Weights of a small transformer language model: 13 layers, 4493 steps.
MLP neurons of a small language model. Each row is named by its layer, matrix (gate and up: input weights) and neuron, and shows model dimensions 0-191. Each number is 128 + 32 x the weight over its row's rms, rounded and kept within 0 to 255. Numbers have three digits each. A neuron's up and down rows have the sign that makes its largest values positive.
Before each neuron's rows, "fires in" lists the words (lower case) most often at its 100 highest values on Wikipedia text that the model never trained on. A number after a token or word is its count.

fires in: "county" 25, "population" 10, "country" 10, "preceded" 7, "copiapoa" 4
L4.gate490:125136118099172203158141142144165121074139173050138138129125111130126158206112177127146106097173135100174104136108121142207102047163117146117092076125158100139124204095181156128086130193112206078130104106127102192058112089116171084104164124160051071159081150106146100113105110139168106153143145123098129120142071139122081208126109134099107108168178165148112133105160132100134134098131166159156151120116113077111148147108078149139160123117106167120087119106100179187127163169113166151127177130090111137141104172145179078116098056131113123122150189161135160122088137135106111119
L4.up490:076138058215146128151159161133082133092110151151130099155125119167069159114110131053146182116119128109103108145115132138104118146192098153102125139075122068134100155193177108157120124083143085107125113124101147103122084074107087124114087078138178081135077088153134127164150174159176110114153139143156094165149154137138118126133173146135105083035100142090163122171183142148165122157096117137109098133154103112117093118123078166177122180108143146129129137021100135144152107168117084143099071136141108102134105074128130156093140161071059109159144147097144126106124133083133129087

fires in: "has" 60, "have" 25, "when" 4, "where" 4
L3.gate174:103114098146110110126116126113143135169105126137139083145081129139161139162091165076118093174119103107118125124087091101147134177102121161148124134160125184146124136192137074085052112102156160124136114123108088102077078081142108146082145130239162142123101169142117189098149139169182136084112170151179141180071155189130129082114047083213132139177150134093113136098130100142059099138174134176133137126131157118135111144149141171126113098127184083159093131132170116133151102130135064148123074099142196109118176144162142142159143128085148116065155143119113166143139162077115128086
L3.up174:087125110144096155156081094120148132088151202073196116143142102101119146191145171132112143105179143130174134093081130129091138116165166135116112094156177137171080103104132125122138141157141149145129141169092062186166138155106121089134155090115133151091124158138153118146101182101151137169149152091140148140170134146129142147138066178120183088169129166110121087119146137114166121158113142136110084185094092177067174110153140140174097158113101133093101083105152101104094141163122085199135132072077096087111107110087094188128121095176101148124171090144138110147083113145117068137

fires in: "and" 59, "on" 18, "with" 11, "by" 6
L6.gate245:148145093102136151170105081120120139154166093107130122175200109073118110168103120084116102166185094140082148094125120143095163126128127117083118165155134181113115072162168084138167147117203123139154145098086113165090087069166085122128043023116157109077143118130084098121102088119129089114147130127114167168112116156129143166174128114079123131150135141116148129133107153110090027120140176136120148173125145105118159135160129091106140164096122167102156132161119095087181101152104091136212185211162184150114109134123149096126146124118167133142147087113081179152223098110155134126
L6.up245:135170179103135079135084119149145148107142116115110124144154157149128129171148102139128125112137096156158158113110178046132113137143064169127180111120111098110127125164079103162160100098123140175131190149136125151088108111123099140134153150092124137062083081108092168162183082126158130121094049148114122147079095199123171140132108172173244126173124127074117102139065116127105119102194121189148157181120091125135119135156084096145129129103115133062113104160167100126109096062080139127111120157049133161124146170166155137119141132182163102133134103164078145119160129149110110099

fires in: "was" 58, "served" 13, "worked" 5, "went" 4
L6.gate456:089119094102108127120106121177147175078074119160050059109099139136132197093112169207101124081150137133097106154094147136158118112121142160138158151109133181092117137122133130145130081104101103088148068096125123153153091110157130149139123101160054089194099147122137099094129144151133091189179050069126088141132159093137149141137100125143106099040105141162136108130124193095097130146109116125147143127115212147131130136094134175120127147087107081183144092115148157074134116157124095152166113145149143113182146119134155080135136142085140092133153112131111141133123144123150104109
L6.up456:102134072101117127149142115180181139120161161109134092130123205112150134120073120137139102198116179075178114143117142133118123117135158064175126157108074209110142154131209136116125131161140134035091071132146113123108148108146147163158131130115147214123095077108160127151109124163153111158109117074121135114072152206089163133151141111095160165150112172148106102058110186157133129101153131155140104164089139120143100113072128163107086114129128152138081084052071110164100172131172133158162131129152130141147113132125130084076149130120150087077135225100095122164104175146121091107

fires in: "they" 38, "ship" 5, "works" 5, "work" 4
L2.gate638:155127134172113160119123153104095090101106120075163168207139157130145148167154088177140125134162109119098168114119139187139105056181145145131168156100150133143052066127109166163132139170091137148102090104127104123140145056154087119140096146105088142175148171150184137113110183133119123150128128152121140126130146153080152144181125133126114127083169169104072210165184161118112105070111145078087125146132170094120137143182125159174068087144085144103143075159114125113152174146154100161140139165090029140159085153173109117182147156106137145151105099131207164167100133140137113100
L2.up638:130142144167081102147169149077148111206111104130144109196107129141168155158148137126170100101163117173073152160208126128081161141146088126154131199187121140147105109072130157116144088114142101092110141138073144139045137084095144130134138128106128165159125174134103125138167111128136113153124105116085122149092111116160127100145213080154104109102145163136136144138109123152096134161115133106109129111102132146100095125102139154173129139219143119139149095069140147177120136142092090136134074138059142163043084111112079113157087124110150114148127140093191144131139085104137168114

fires in: "party" 22, "part" 21, "department" 12
L3.gate518:113150068137168144123132138182127122118061105122144102130168197147119152131137158078101125123159096129150122106118095151177101125113165068168105079149111141155123210128139127146115165160109101133113136120139133150103153106111160126188109144048076155146185110182140160103129143079074109135106077106185168174175043120156131102187113115160150047131145128108153079175115133069127105139131113171103170138140091146165076084188126103143190162107138116131096122152087196166150136076100177118165145066067135146090089132154152108096069140190136084111108104090201116130162103191095114169
L3.up518:130087105161119169083095130098138155168158056178145170112097130183042141149159112158125144142120165169125188123173138172177146105149134124086136108141154155171127117174108161083150128148137120080154118079090119134107176145126134131139073175102082163166081140119156160125135116109127123136116144195109116112110172095092176097132152166124171117171132168125108180146071129085161129168162146140150138069139158104118114103151108141178103145130129160133047139127162142170094119126102113166110191146108093161133125106133153150135200063165058169120098092089114155112159149121126168143

fires in: "a" 28, "after" 16, "although" 5, "according" 5, "as" 5
L2.gate125:119080160075097130117123130195135120144154110047134137156130112158175140159168114179121105117069126137134106178105092174083103120085119142168110108211098122163130231091098142075088073133201133117101082084120131112119098082133154117129100166081128140116130132093131115084197164152109126142179083102148097121118166140135184156120131130168116158137157133178090164141082110125124151075115154136144126148121116069099158113145143109158141130148113123111082131154151158111154086090035108085132127169144126083116141168094144180058085125084189137038088135108119145123126153138103124102
L2.up125:109089117129114123145132111133144134193135140108091146171143130213203100092203192116179082140106139108153156173179067127128188135104148090139118089159139182187134149105094168154089131076146079104136121151124138137109126113140176143139109080177169088111114179071126116131091146138159117168143131135159121119162130152102101128141133083167107151127112167166110167086125079100131127128114152103174126125151065072162166213135168063145136132191119145148126114112130126176131100112101131115149118119086122173144179149120182163136086085148209139099054167131098080153067157119119131111

fires in: "12" 22, "6" 12, "15" 11, "9" 10, "11" 7, "14" 7
L2.gate286:139155144129133150071107016158121126106098093129128183135130081127104146111144111127116118139150144062106128161099134109137120145121124185145153111154127117108152062103116197127140117098192172143138165117112142086182167157133105123197170145122133173110128112156103147114149146129095136043152092100078152150087168098104119133144091106128102175163142110183113140132149158102134164144075080175157120093133123082142181164115190195099148155076103117153126140121126105124163167160143110076195045114154083144094106124133133124119152141123158079137134091137175167122079132104062240101
L2.up286:116187163131112179129095046149177093135109082076127167098158119122105117106108144091137154132120051092106158107108159110120149161206200159116158141184163114164171105087089088145062074115188117117113121167134165135145132189084084160176128091162139113112144157135160151103141095103149087089105153117106160150080079159107109128141103125101047132140111140172151153189095124114111157141092091125103120088177101150117162175120114134081146138092081114169117147140121144086142207150179158170141105151137114166126098180166131106105090149144117100172144072081152102160080098091079142128

fires in: "had" 30, "have" 26, "has" 21, "software" 5, "having" 4
L9.gate142:088140168114141108083079136113139097094080160151114118133118135171101112145122167094099125150149068099139172063105114133175121121175124150125172136155110181101141147101130147112045159091123148094162156114149164103093163155090137137112108114124094069098104098086108151120113155142132087149111189127126092134089116117144161173117088172126107129161123134142111142100173131167131138153055147140153082111114163182139087165169108148212069082090113131106116084199095016177176157113116163105103191152050111131171140141112155158119155125123142189135141119148113102143151131124132165121
L9.up142:129147124163145136130073130111082139154169161150068118112113136111130148156186092115135163095109131174119146107120169107160128120158155116160119131178163146105100147183096152158152120154122118127156091132067073113079154093089096134085073101120138067107036110110177103159127156139183116122130131180148152120133104128107102124122113135102139063146094148152166109116150160119137122133140130168082155113125043131075064136165093117113160157058114114097104143160131136102128092168167127100109130143133052118119154089109077189105164180083123099167133030147153136119071184089120066074

fires in: "in" 35, "an" 25
L2.gate320:171146133131135150157119083128126086173094119111129119134134141122086110062039041158114106124090149109120148096127116100137185159176085054133077072059126130158129148116146136139103081167109093099106127142145082063090092099122116129078188101126182107107083151146130140132130139101106126192079136118159126135073163156143163170110120159195130160171042098156126173134109138156105136092060102140142140128125121088176180135108100153159129166176122147125123118082061139131144149103180104095105087134175157098169103103144177165113135159153087082082155062121121106084141184105158121084
L2.up320:095112175122122129128084118149178216162134116080096121199150154127130080138130069168059154187081067135133101106176057158040162130143138105111191078079094144138128142121079154088161116112176096108153159168141102097132086135103096126147120096125161119135069172139090124178146114090122139124121103133179097142124164126188092142105171171190102123165111090159168147095095158096112180119125148142136096139128132126112142149125083135110159142137132191082136134097127090099178083155142142140129099097149161140160090180126084132113121108135094063133105126135154100113144111112164101127

fires in: "not" 45, "total" 17, "note" 8, "website" 6, "notable" 4
L3.gate105:095093088128188118121095084109095122147092166160120104090149087105173098192146100065132143121174112152123101152153226100116159130111129090110138094147164113147183148151133100083120148080136098123135065106092100127068193190155141076089137115159108099098121130107098145115146156093150089124123156180100166180155168131172119131197117124230117082113071057141108105106117101111093095121125160111110113122047136110132140164113162078134098118157129115118153110146105158214082138092069178100118089152151139115134150070175138130156160144122117188110143146137111159117153118127145095113
L3.up105:122119161158139123112135089132072159087220170073113100184113089148127154109160127086189197129102129110084146199138157123084112084095142075147117117135201162125103130132161184128130164168141111151129155106142158164147132099087126105092124181089160121116128134082158174114143124100171147144164091086130146094142158112146130150169124141046148180111147106123069109099122149128114088108118164057116129140175105111143167110171151113135100109126165133144090140131064094129109192114184100135099163145101107151097099213087175152156133115110126117171157136081136119178101113138106130164

fires in: "he" 85, "with" 4
L2.gate322:085129203098140185158054143093134169137138145079160090107097198168156129129117095083140115180123146092087185106144102122084176136129083137117142155129129151097112120179104154157142119156060115140167165184166140136120082103204147105123102131123159173068172125114079132079184093077069121110077078102141107149143149131150154080121137101194148135181147128136082190114110120110151115134110151093151116172177141076125138128127141065147147111101157106135152137110160189138094182127119150157137116099085104143148155123167134118111183139152141188167130083186071094164148181083147157128
L2.up322:174119125166112146164109088170094138110122113097147128102125181112111123135103093143186102133146056220108171115108087131124096117111111110150146113165149147111105166180113117122093142183109113124124070169091105081076104069217124137147102125110132137122177190118129128106180122157082118079106154056139075107088136200147138103113084117137153146164176196124142101118177231098165135071186186120176114143191150105119101176168145185104105130139101128106117177162102190151180126147131092163084166135108075123140142113181100133150139097126114152146114139134073099155122147133119096180

fires in: "a" 53, "after" 6, "about" 4
L3.gate355:091140125150132108083174115112096106182132103124149116190133110094081104121106177178072076141064149105127119125098127117099117140038158139102131098129165120160103118197128180159160165099156105133126138129100121123110126117134108113118142123158187158128145158086096137121134095181106210152093095125119076130111165077179189144089132112135089086051149115125168133127040116104133130150124184081174161196157148105100129095087154063156134127137142165107149108119137111183144079134090131123104165127129173140101194121134150134147090114024118116154149141124120086126107139164120174129
L3.up355:133147051100133097139127174165065175190152082138097174077164129179164115171134120140101104139057130135096121136142174173113132097123137159128171096105205135159124128126103147150123109126186111107143088111149181137170118070151104137075124092073142146122157127124124133139123071066037212159121155091091101154151165147158086119131124156156134134095063147107090131196134116128111173135176094113135095198120163099138136155111210127116095116096109111084092085126111075207131139077062089144091060173121163090119144182106099143102135132092145102126116170103144149141086121161121154146

fires in: "he" 39, "she" 39
L5.gate260:152168184122178177179137156185100125095189181122123056111084103143107158198104130129143177150119098092141205177143092107099118161160138158137179082104122124133116057144125093138095093102088095147088132145125103085131105067108147129132135113113095133124144120082117115126147120108143073163155088119117099103106137153141143153145143089103151120166081086126163116141122030133113148125100126145181081124133163160098176076152203171194171088155156138105154156152149120103145162162108126122115166151064124063133073133152094132166146089158157172127148073108145136141118158119124147096
L5.up260:143110196152121096186080091047158073089111170124133097122154118142154161142100137090107076212186128150092154077132098101098131121105142184138164173087110134117092117147175127074114157138093184140132160111172111099137111136150130124124121177106215108127095151122128116080120148160101154140168158092140155137117177149146142116098104187208152151170151079097106144143140118151111113108140120093154155160178076071074149132168144176096165125159188081157087117092123106151061118076126125127145149130090125105134109185169132129172123099147135152148123121168082163129149051233132130140

fires in: "party" 22, "part" 21, "personal" 5, "anderson" 5, "heart" 4
L2.gate273:100128157091115128130101183173068133114154144134130172134151142052131160100128139098105181116144126167153076113105164163118136145158179087110137156083038193132150135102136189120170135183101160118137149139081122171109168106147130172182135117130097175105091087071134157143106125146079145116076119080146175157175161121152100147179201140119110159151143044073121133160077128144099161112146082115098088162070142142149132122111093066166157154142115211109105127179114132202132144135122089102109157128130135131137085086138100131130110129124117135105117140078090093105132122152157087048
L2.up273:082136129115206142084112162122124141225156103149164121109143127192156125102115127152132084133166176121093119095039145107171122136165186118110171093118111175148106190078166124161117173143147090098118105093119108143152183124129220091134108158166114118163048181139118116119059153113124156166095130136172158131124070111124157089137161122062115152114126102107128098124122128123126116164092142127107140134113121123171050105179114088181156133068128063122196117107124185168126154192151127132126133151116105149136149131149138099189046136122129104149068106076143122143112158103160114107

fires in: "as" 31, "air" 13, "with" 13, "airport" 11, "third" 8, "aircraft" 6
L5.gate610:103110128156106204148116147152117136135129166140110055098083133073184113130111119108197160080116149072171095081154080173081127151171160130100110101140107131111044131122101167164129127133176164119086169129113131155103050107142146131130100081102054141118147119119135193117187130120145118117071124044175134127059073103149138097102155130104121149148158121089110115140139137156123146133071170167109174137117080139101117125141149144188194149134077110161145106095065147158159121148115130124126168073109143151138094076167163104094103115153092111154127090127151129132150156021128145145
L5.up610:097157132101165054095137114104108122090164116190179098118107148063160108122085180075098125114130097103134138130142154147096138096179099064085094145129106126120086121175137164155121158103193120188144099179159144129095147109125044116134116126142146125147107213116093111107125154101143063125115126126107142156107144113168091127121114125185083130125108116104142211081172147106152118136107135145164129087143096107160115137117144143103109186035112068080141173133138132162145127081154149092110152109114109110132178093143104162154116068151143092134078117162164134118189112147162202132

fires in: "august" 22, "april" 20, "atlantic" 5, "aguilar" 4
L6.gate400:113161189164147172133145129082116115124092164130158140133114093147138142146133147160195160100151128137107066123127130086150196160212167124073189186161196105109135169090098115120150163158092043163189152118136126187106119159105181098117131113137083180090139164090099171117084142152136119118102141128121087076167107167083150159144188126088162150066138152156163133108141106126098146113157078067088181107120144084177128143146153099092113111199102161192093128165137121127173104143101119134167127181078032100137169114208112146161119146095151134117143083136201135150088117133133113133
L6.up400:110126062157072104124116141118144139135126120159183086062135081129166139114089177178115130156173146135124130140100071078121161156083152158101129164177170121114102092142140111121073142203179082189086134213110151157124114101164145101093194155083190128118187121064140115118156108069093118143096079150118105103142098106127072083095098120151125153176125080129158128076139069118101119138109060119111102126164128171139109120086084138153114126129123163137142154113091099152123160116204012113107133108111132171126141088111133139105199183107118166076093148136107144128138070090113090185

fires in: "not" 40, "note" 8, "notable" 8, "rothschild" 7
L2.gate430:080109134168122099095164155124109173066131083109120007135121135159116137146109114095150151075157073189141175170174165152121123149100158087060157112098117139110120161133156097146090158203065113169131105129111179094156127152161133128101124112111095119105118194094132087099115103074140103151146139059135154141066153144153120174138150101114092110146134112146064112129111205129143129116162088145142099135168124090122174117111129103124178086197072057149136193116136155121116116129127163134094126131124108164120113097238123132136097146112131112137121151117115094190087124155118097124
L2.up430:123154145126104106175079031142136131098173111133164084133110081130107158104180139123085128072154147158131170115115161118079158073172116125131160163098173057192109105171099189137118134131135120130190116126128142152120142078117159133076109136106128104152093170126215090175106192185167113114130135142098168141130100073097143110146172121084091166107138181127149128141134075158135041155162101123148093078128106016118157115136118165133131101120139111180172160108134105162115111102094130138115148128141114094139138148141171139178088122174106154172124172170120181085157124128181140079

fires in: "number" 20, "released" 15, "summer" 13, "score" 7, "release" 7
L3.gate568:152149124145101161103070108160170110143178106164135168172111085110100079098155107175117144132121193157144124125127186094106162137048109124175100160149118185088161155152096127135214102093171159108170153131120093060142110100144091103156111144136151078157160126111115170117125103111119161156062153148083107128101140137121141040090160140124099166075113097186132093076124100147152129159156123118141099145096183087136106108111133179115149131118152096102114153114156105144089075121173154147156067208071092125125166147149196121114106152123162110140169194124116132138128141100157129112
L3.up568:100181114162102135109137112147175165157097138172113129137064007139113110134150072146147166075085154190064101141084167107158128091143137149160170135153124121083138123133103124149172095157133146182140121148127073091127097139086122139111083104110164137183127145165165115116151128115176211146118163134122109154149147094087118163084114199159105105106157190153101076132128118149080131138179130146129123109092204070115173091129105139100164115088123178107106109129142059146130122114151163112100067132043146235113148097121162154110129121098095152142101140096153142149178094135074135152

fires in: "through" 14, "south" 14, "this" 13, "three" 13, "than" 12
L2.gate598:102129090165132141097123078112127129233104093144082165083121117130085088122160139125048095134142091137112135165111133098131133121155096111124046084074117179085123151160153207098133126175119065106123124111114101163201066119144077136113175102115099105177088146160163103124129142159167104141150162166095118156121096094192159146136095194137119105181116161102132040148104150138157136128145086128125187093116161103129171119160113116105106101121159183111114107123074106104146120162126067157113133084091108130188151113117123122140205145132212127094105135161116179128109204107095126067
L2.up598:131084139146162149131151089139132138168132104133089100157079071244146143079057118144102158129145160139182139144122119084090089185026129124152113168163166166126144106130175119120082126137153116112151110125095092149096126172149090151095107143141177097158119135189088161151135099191147125134087126111175148133122129120125116128113101139132135093186144167084111105173113132166090139165105198097139167074139107075098111134134126144126100122156152102111127114169097132088035111071091119126089089181120068138164116055172101156151169112167175150158119137138146132097145141112187107196

fires in: "this" 23, "three" 17, "through" 15, "those" 9, "third" 7, "than" 6
L2.gate479:045089158117162103058117099165090154153112085124125139082138139091110169131138171089128164133126098168129087105104094165115110165153146139135147084140180198153122123093149153073102087167179119092105163135080127103165119130109069134101102108090150095108131083142163157063120147131128095129145148132121114112059102080119121128087189210146154178168121154143142073100116157193179084137129160130104150137145104169124153128168136115184170148125133173155105114151106142079100137179130163161090105107154136172114102164131112138130142128096112164140166143125207207099112168132122132106
L2.up479:165163113115080125161129102107147132165132108125196141087141057113090105136124193086082141120178102123203071119169132079112163106108130123153206171115131145165107178133133135080163063119114148140155159114145108126173054157168166073148116134091130155176102171168075143127129171140153155131137212138101175105140135102180098107142139135159133114148093162106112082138109078131090083107202101114194144161096070108105138119103140126145135133142148126113134116136137142108201135115168126082123106137111124139124135127123112122092119020123152108158121121106048097147129156109074072115

fires in: "film" 28, "league" 7, "films" 7, "left" 6, "community" 6, "lead" 4
L5.gate218:117128092130185190132112144155150074112127117108084112199154150154159176082180073163066095157098071115146103140128139092140126138112174126131099108177130144125121161142122172113141155102106171092118144138090117086137133096140088199112147126144157103127162099111135111065136107139144147096092131104160112155123131112191166183127134137182107093142164143085163150129173099108172161147182081101129181062124084173156128146140043162144227117120090114131185117183122114089106113182149089092124106131181137089091194106101084122172113171140144163119130132123166149137158174096189108132
L5.up218:110137126120132126148139090130128065134128082130124175105174174116144174164147104127061149153104156160131085170144209155090119129154114130153156107144101102152055146095160146111103086103085116110164191107102161130087079116109090171172140147091128096061118123142098113048085109145088159112092130115128062112130096143140144147061132153099109126101163133126173150107083159120129170179117128083128082084177116169153152190194115161150141113188173192100110155131163163146158140112157122146044133094126113130130083129111109111141179079112101129120128188122156117210084141171106142114

fires in: "he" 93
L2.gate487:119109106062136145165133189127140130169126141103142123147152155152115116150156122134087119077109135121109156090109144082211063096148139096152132075058125142149096145120157143146145082074138138098114101228163152114160129156164087118126157143100163098130145131134135148157095197134079100138112138150191093106182098120099176126084126153065103127117164131049134128141139153143118184120112147062107138173088136158122169169206131168146090066139082136134187176104138071137126141053161119105129128150083103158120145143153056123105144190148114107166113130113074104129098121146120117102
L2.up487:158106137095080140143139175121136105200106150152159109112130143158163133101180097092145115111217127200075116154103104086172092119103110120111168152108136110102134165196130088127120091127162152081152112146101136114085098114126166172135096128107157127156159096112139081095130136145092101082127138127149095165131112125106130110157099112125160100129131156095188165064166119162151128087091183110141067067187191125145147091100090153083142091164120131141135166141209146153146094112095123112140180099149113087123169152110094091135125119122155173133115075133187111128146166129091102140

fires in: "september" 16, "november" 16, "women" 12, "members" 11, "member" 10, "october" 4
L4.gate50:113118110098107171126112143074159173159180092128152097210136147129143103094185112111133133148147077068107073127164150172177133137119146170117104151112139167134113169123105136085132193143180171109000150140077073144125103132134132096086156107096138116138152168209146203104102154133141160120112098153115099106128143132144119139144060195138159088128128065099174084187119135129045108153149137129112134086114140104108115142111147142097106144156144140137139125121128140164096064130151113156187153145012169136148126116146107165139170096167148130108138163139058093101052133095129120120
L4.up50:093135097147097087042093122130114111154126170160145115107130187113133157108082132063127157123113067124102111157124219107081188138073142115123142118139125145136110138122080143182140124119196113088158161143143096094137082138107101137192117143122143146132102180125157132149167100181105102149133158090100167125146126112103153068212123109109141188142148108173131139137141086161141129103083108099078127084171095079171097159088206160166155080120149138108168140176159143139145132111078133078135158118093134122107118095096173141112086171124136115140074163102117160133132130198126159191

fires in: "and" 80, "the" 5
L5.gate398:123123148068107127119151148143123123131180124238106079099169127099088125112098098145162141065104126197085131110154159173149152135111127107155125152154149165126058148159131138113112106102127135153160089156111110088147119117106067109151138137126125110127131118101108121207157050096102147128104165093123114122129172109115137131136162142103105180128155127097112126054123193141120091140142127117122128120112142113174145118112102167098086126154124208127132122139099137151116138155088085173162186153122101172088130078120160120125180038116112115186189154098121128175128165079090159116
L5.up398:151217142150118168188127086198150096076109086114132147183142224085131112144138130158153091111162144133141092203152069131136124140087141119055143126143085145130169083141108110138140110091109188080164135168139106115138100121113140143158151084073130102118140155084120115149176146088099157152083137102162155152174138121136163158079153081151107081081132121150173140112164091122107113126121141182132148226143157102091106165205078122132091068178138129136086094148095108109108089109084116111127113135125100104120111182097085081146112152168099112165149109139150157159147076144074133139

fires in: "film" 30, "coach" 10, "films" 7, "students" 6, "chief" 5, "student" 4
L2.gate413:145090082136175151152093137120092135148147133130090126118121110144077086076105134209121115177127156123175100127083072157079140096098140122072054175140139137160097106126151156125097115089112132122143101105119113067130184070130170153137160131067149095104150141128159082108104173079088140162090131165142124093168168140152163117145110131116138091097144103128126138140125155152153142178070183107138132070143124184131120072129105120100127177077186126117117172117104159137163129107158084107074161204092168140155129104076139088146090166148157142161131186152118172132115170128150121129
L2.up413:155133095137148157127129162150106127215130089138137123105115087125135184108129076081038093144138144101080104158168147157161083213087109170120110128112110095153026120164095144111134089174136156115141128138150154093122128127153092123179115096121168138097117133145120166073142168138130208195189131095089112137112131184115095124078099125155124126194134113081149101137180131104119134131068143181118101121108095198119193113121166137136145155151143124083104165150095180171164144167184128148135129192141101121191090142074103139155124117122114147109080130170075134119076157131179119137

fires in: "also" 30, "song" 8, "culture" 7, "cultural" 6
L2.gate291:069097138176087142104041066130142129133095140106141062149089122195055141102136153147101187117108165097090109148149178198182123125139109118084132126151090147131120149160122137125099126167106118114065097143174105129118114166138126139142119130098118197129127092150157127101133145143177097075167146137046111180155116121140106161080129068155089157100100151102116164138145156154141174144100119076110187062142132134067188122127165121174079137079085101095144152091094170140128139170132164180148159085147149088206069092100200164145115137138096140120166112141085133135200154067159113085
L2.up291:107128121116106179146118130100170063100114093140129094148124113112142118109084133147150091104168100096109098035198102149150132167132084152121084092095071112116103093093102102110138114082142093084145153115174124192145089096097128127158161129151117120114068115109082129168129071159118103120136151084106171167173133125138094186124137155141143094117148168143123126104164110105188169190143102094120160103111147156087139120083109109144173133145127130151158128104157135170174147139080101148120146156124164108190068092132099142136085135195124106179147133079125051144128180159113081154

fires in: "world" 23, "release" 12, "released" 12, "video" 12
L3.gate385:140152089102098116064113136117154122098156135155134138163131137073067113142094085165152147098106176142092136105169171099152139110143127120112190094108130156094126187139071130147103163117165108138185139106161168096111101178157100066126125091096136114170157111082123191162178173121103111126133031115101132141157151134094196098154110146150099090126130161100195150118165050135144151090153100109142161137176150223138089122139095148082148118084177160085159165133123146097193082124080159125121111104130135106192124064204153139132132092136133130104095104120136136129105116161091110110
L3.up385:169129095185141193079176124082146159134107057156116098108149062140072107132090125147063131159084123114067126111106123147155056124154134155113113109142121133140154155099135127117133131154125118153133133146148080094135088169143151136034137079147200165099112142162183155108213168125122112119085182129127164103106128159084090093111114127097138141132115119077140135092149135120005154118156125219118127122137097183132127087118137126141119101150117108172195164189157071141127081153133137147140148163125078173135117122161086143128149123126154122084129118095116119173123072077115120105

fires in: "october" 34, "is" 26, "january" 12, "july" 5, "february" 4, "september" 4
L4.gate333:148136162119144135070172145078162153126115068080149170144122106097115105159132138221118116089147113138159126113115152113125114110192144157121136100104156126146073162150097049096058054128149138096109156105088120134161137110182082109139127052112102099119131118103186177155100139156107141185099071121132117114150128176172067175133069143066088127133204079091135138150131152133094068125118170123150067129123181106177137161157127133170177155112137083092147085116121149181136143091123129159152153153126120158095149109149115117116116119150110139129135157142093117099165086111101088120
L4.up333:147089089097162160103127090111133074113132132145175095089151132129116092150145150117089094149099143135170137190122140125118133128124102166154160126090139111096107143163082175099194102124119146061166139105122067161145071131050119080159194101117122093163154172110197132127157111120155162109143161111081172096136148166131163127148200194116157149099084180144102098190112110092121125145142074128104202122112182163157122097182103129169086140113174154143141144094128145099101128135129119177176170064184158149105129136109140108096101134128134160042163112164147135103103168174116113155

fires in: "has" 60, "have" 36, "had" 4
L2.gate441:155134124144127152174068106089060169139168119066119126145107129104156101167120177108122100154111082060127127143020156149109105150165150151197158147150150109149109149088137126170137109135144148151149117113130132121082156081186124134153095095092137138104087099091065160111114139127124129142132083129178118146165067144105127188173106070108065131175191153115079140140090127136125136127070084168079125199088126099154136137105132147083132066094133137141083151205183094213136140159110113155155130130095142043167157144157125131154154071109130084087157102111174101087162101115119124130
L2.up441:092185091151130084091036128126099110107088164131152146075131159151157143099103158130105133121199141099131156089076133113143145104182109125176132114142113148133153123148069180161099076105136064128173148152143110074138160090117118160145115083152117119128119082143140177170134170185177185093101187116174100170103115052058131128153130117153123131109097095104076135163116162133169127095124113114167150115142111137161124133144081108118093125169105168171219141179136163130122149157163137155125099121097115124099129125108082061120164129085117164109101085151101120104156148094098087166

fires in: "works" 15, "work" 14, "him" 12, "worked" 7, "jimmy" 4
L3.gate103:135122166123065165155152137158108138139110115138109111133092165078119166128148134201175157105109183047084036141180157135142183113166196135142114159195132086154120124164074109070162108151096135139136133189161026129121125103152133142130072124113124113147145148125113136163115128056193156159042130141151131076082118120138125131179184072158091158117165120160119179141127130124071155105167112118142158140123184132084126135117175105206111113171112132076127133167077185148086093106117117078169118143085111091121119157121167124132138160083115082125142143133087182119197113081126077137
L3.up103:111134136104131181093152126161149107122146127116127104174085130139114201194128110081117110084127128097078156139153124152112172160144073163120143139165127110136132099086137128117108134158129108118112123087140110105198193097101116092077073151140164121077181092116166118151107149118135161101146115081128119093093133121138134140117156067067098184132119131061088095086095129147191148133002115167119146158100128113110148075124125138139076068180090178134158077131056078145098140161113083167208063109094112206117122151150115141117139129108132170133158110142161179163109177097113148101

fires in: "united" 27, "university" 26, "post" 12, "vol" 6
L4.gate71:144122087154081153109149125132166087108101125128094142150153172167150182110111167143132134139099101108142151149115027137131137181083187153152163168101086123165142134103096126156102196131137214145101071132109135151130157171139116106114102195174048144150106118098103089116110135121131096134185143106155183111161101155135177109117135107083084114105108037168132187105098105143103112106106088076106121100113109109086169127127120142119144141123164110069130126112137135089105083127137138082125149113140152124123081178129090103081060109123097064125127090172117197077149150083116134173
L4.up71:159139102173140135101154135135086084122223177124141160207151142173131109126117169148070102137147125168101167119102143102148148073117146055095103107152175140211133133127096152096111135102134133137075100096143103034145089122140092152148131101130125073169152187106129153120108174091141126142166141179113151144150094111083161130141142122131116098133117093147135139117205087123144121119084079127110132080161107119162122153151143166093108169181095072105128095137113084120090166131120142157127195190126098081134118145160164142134087110078160113172174158123067088103117140105139131156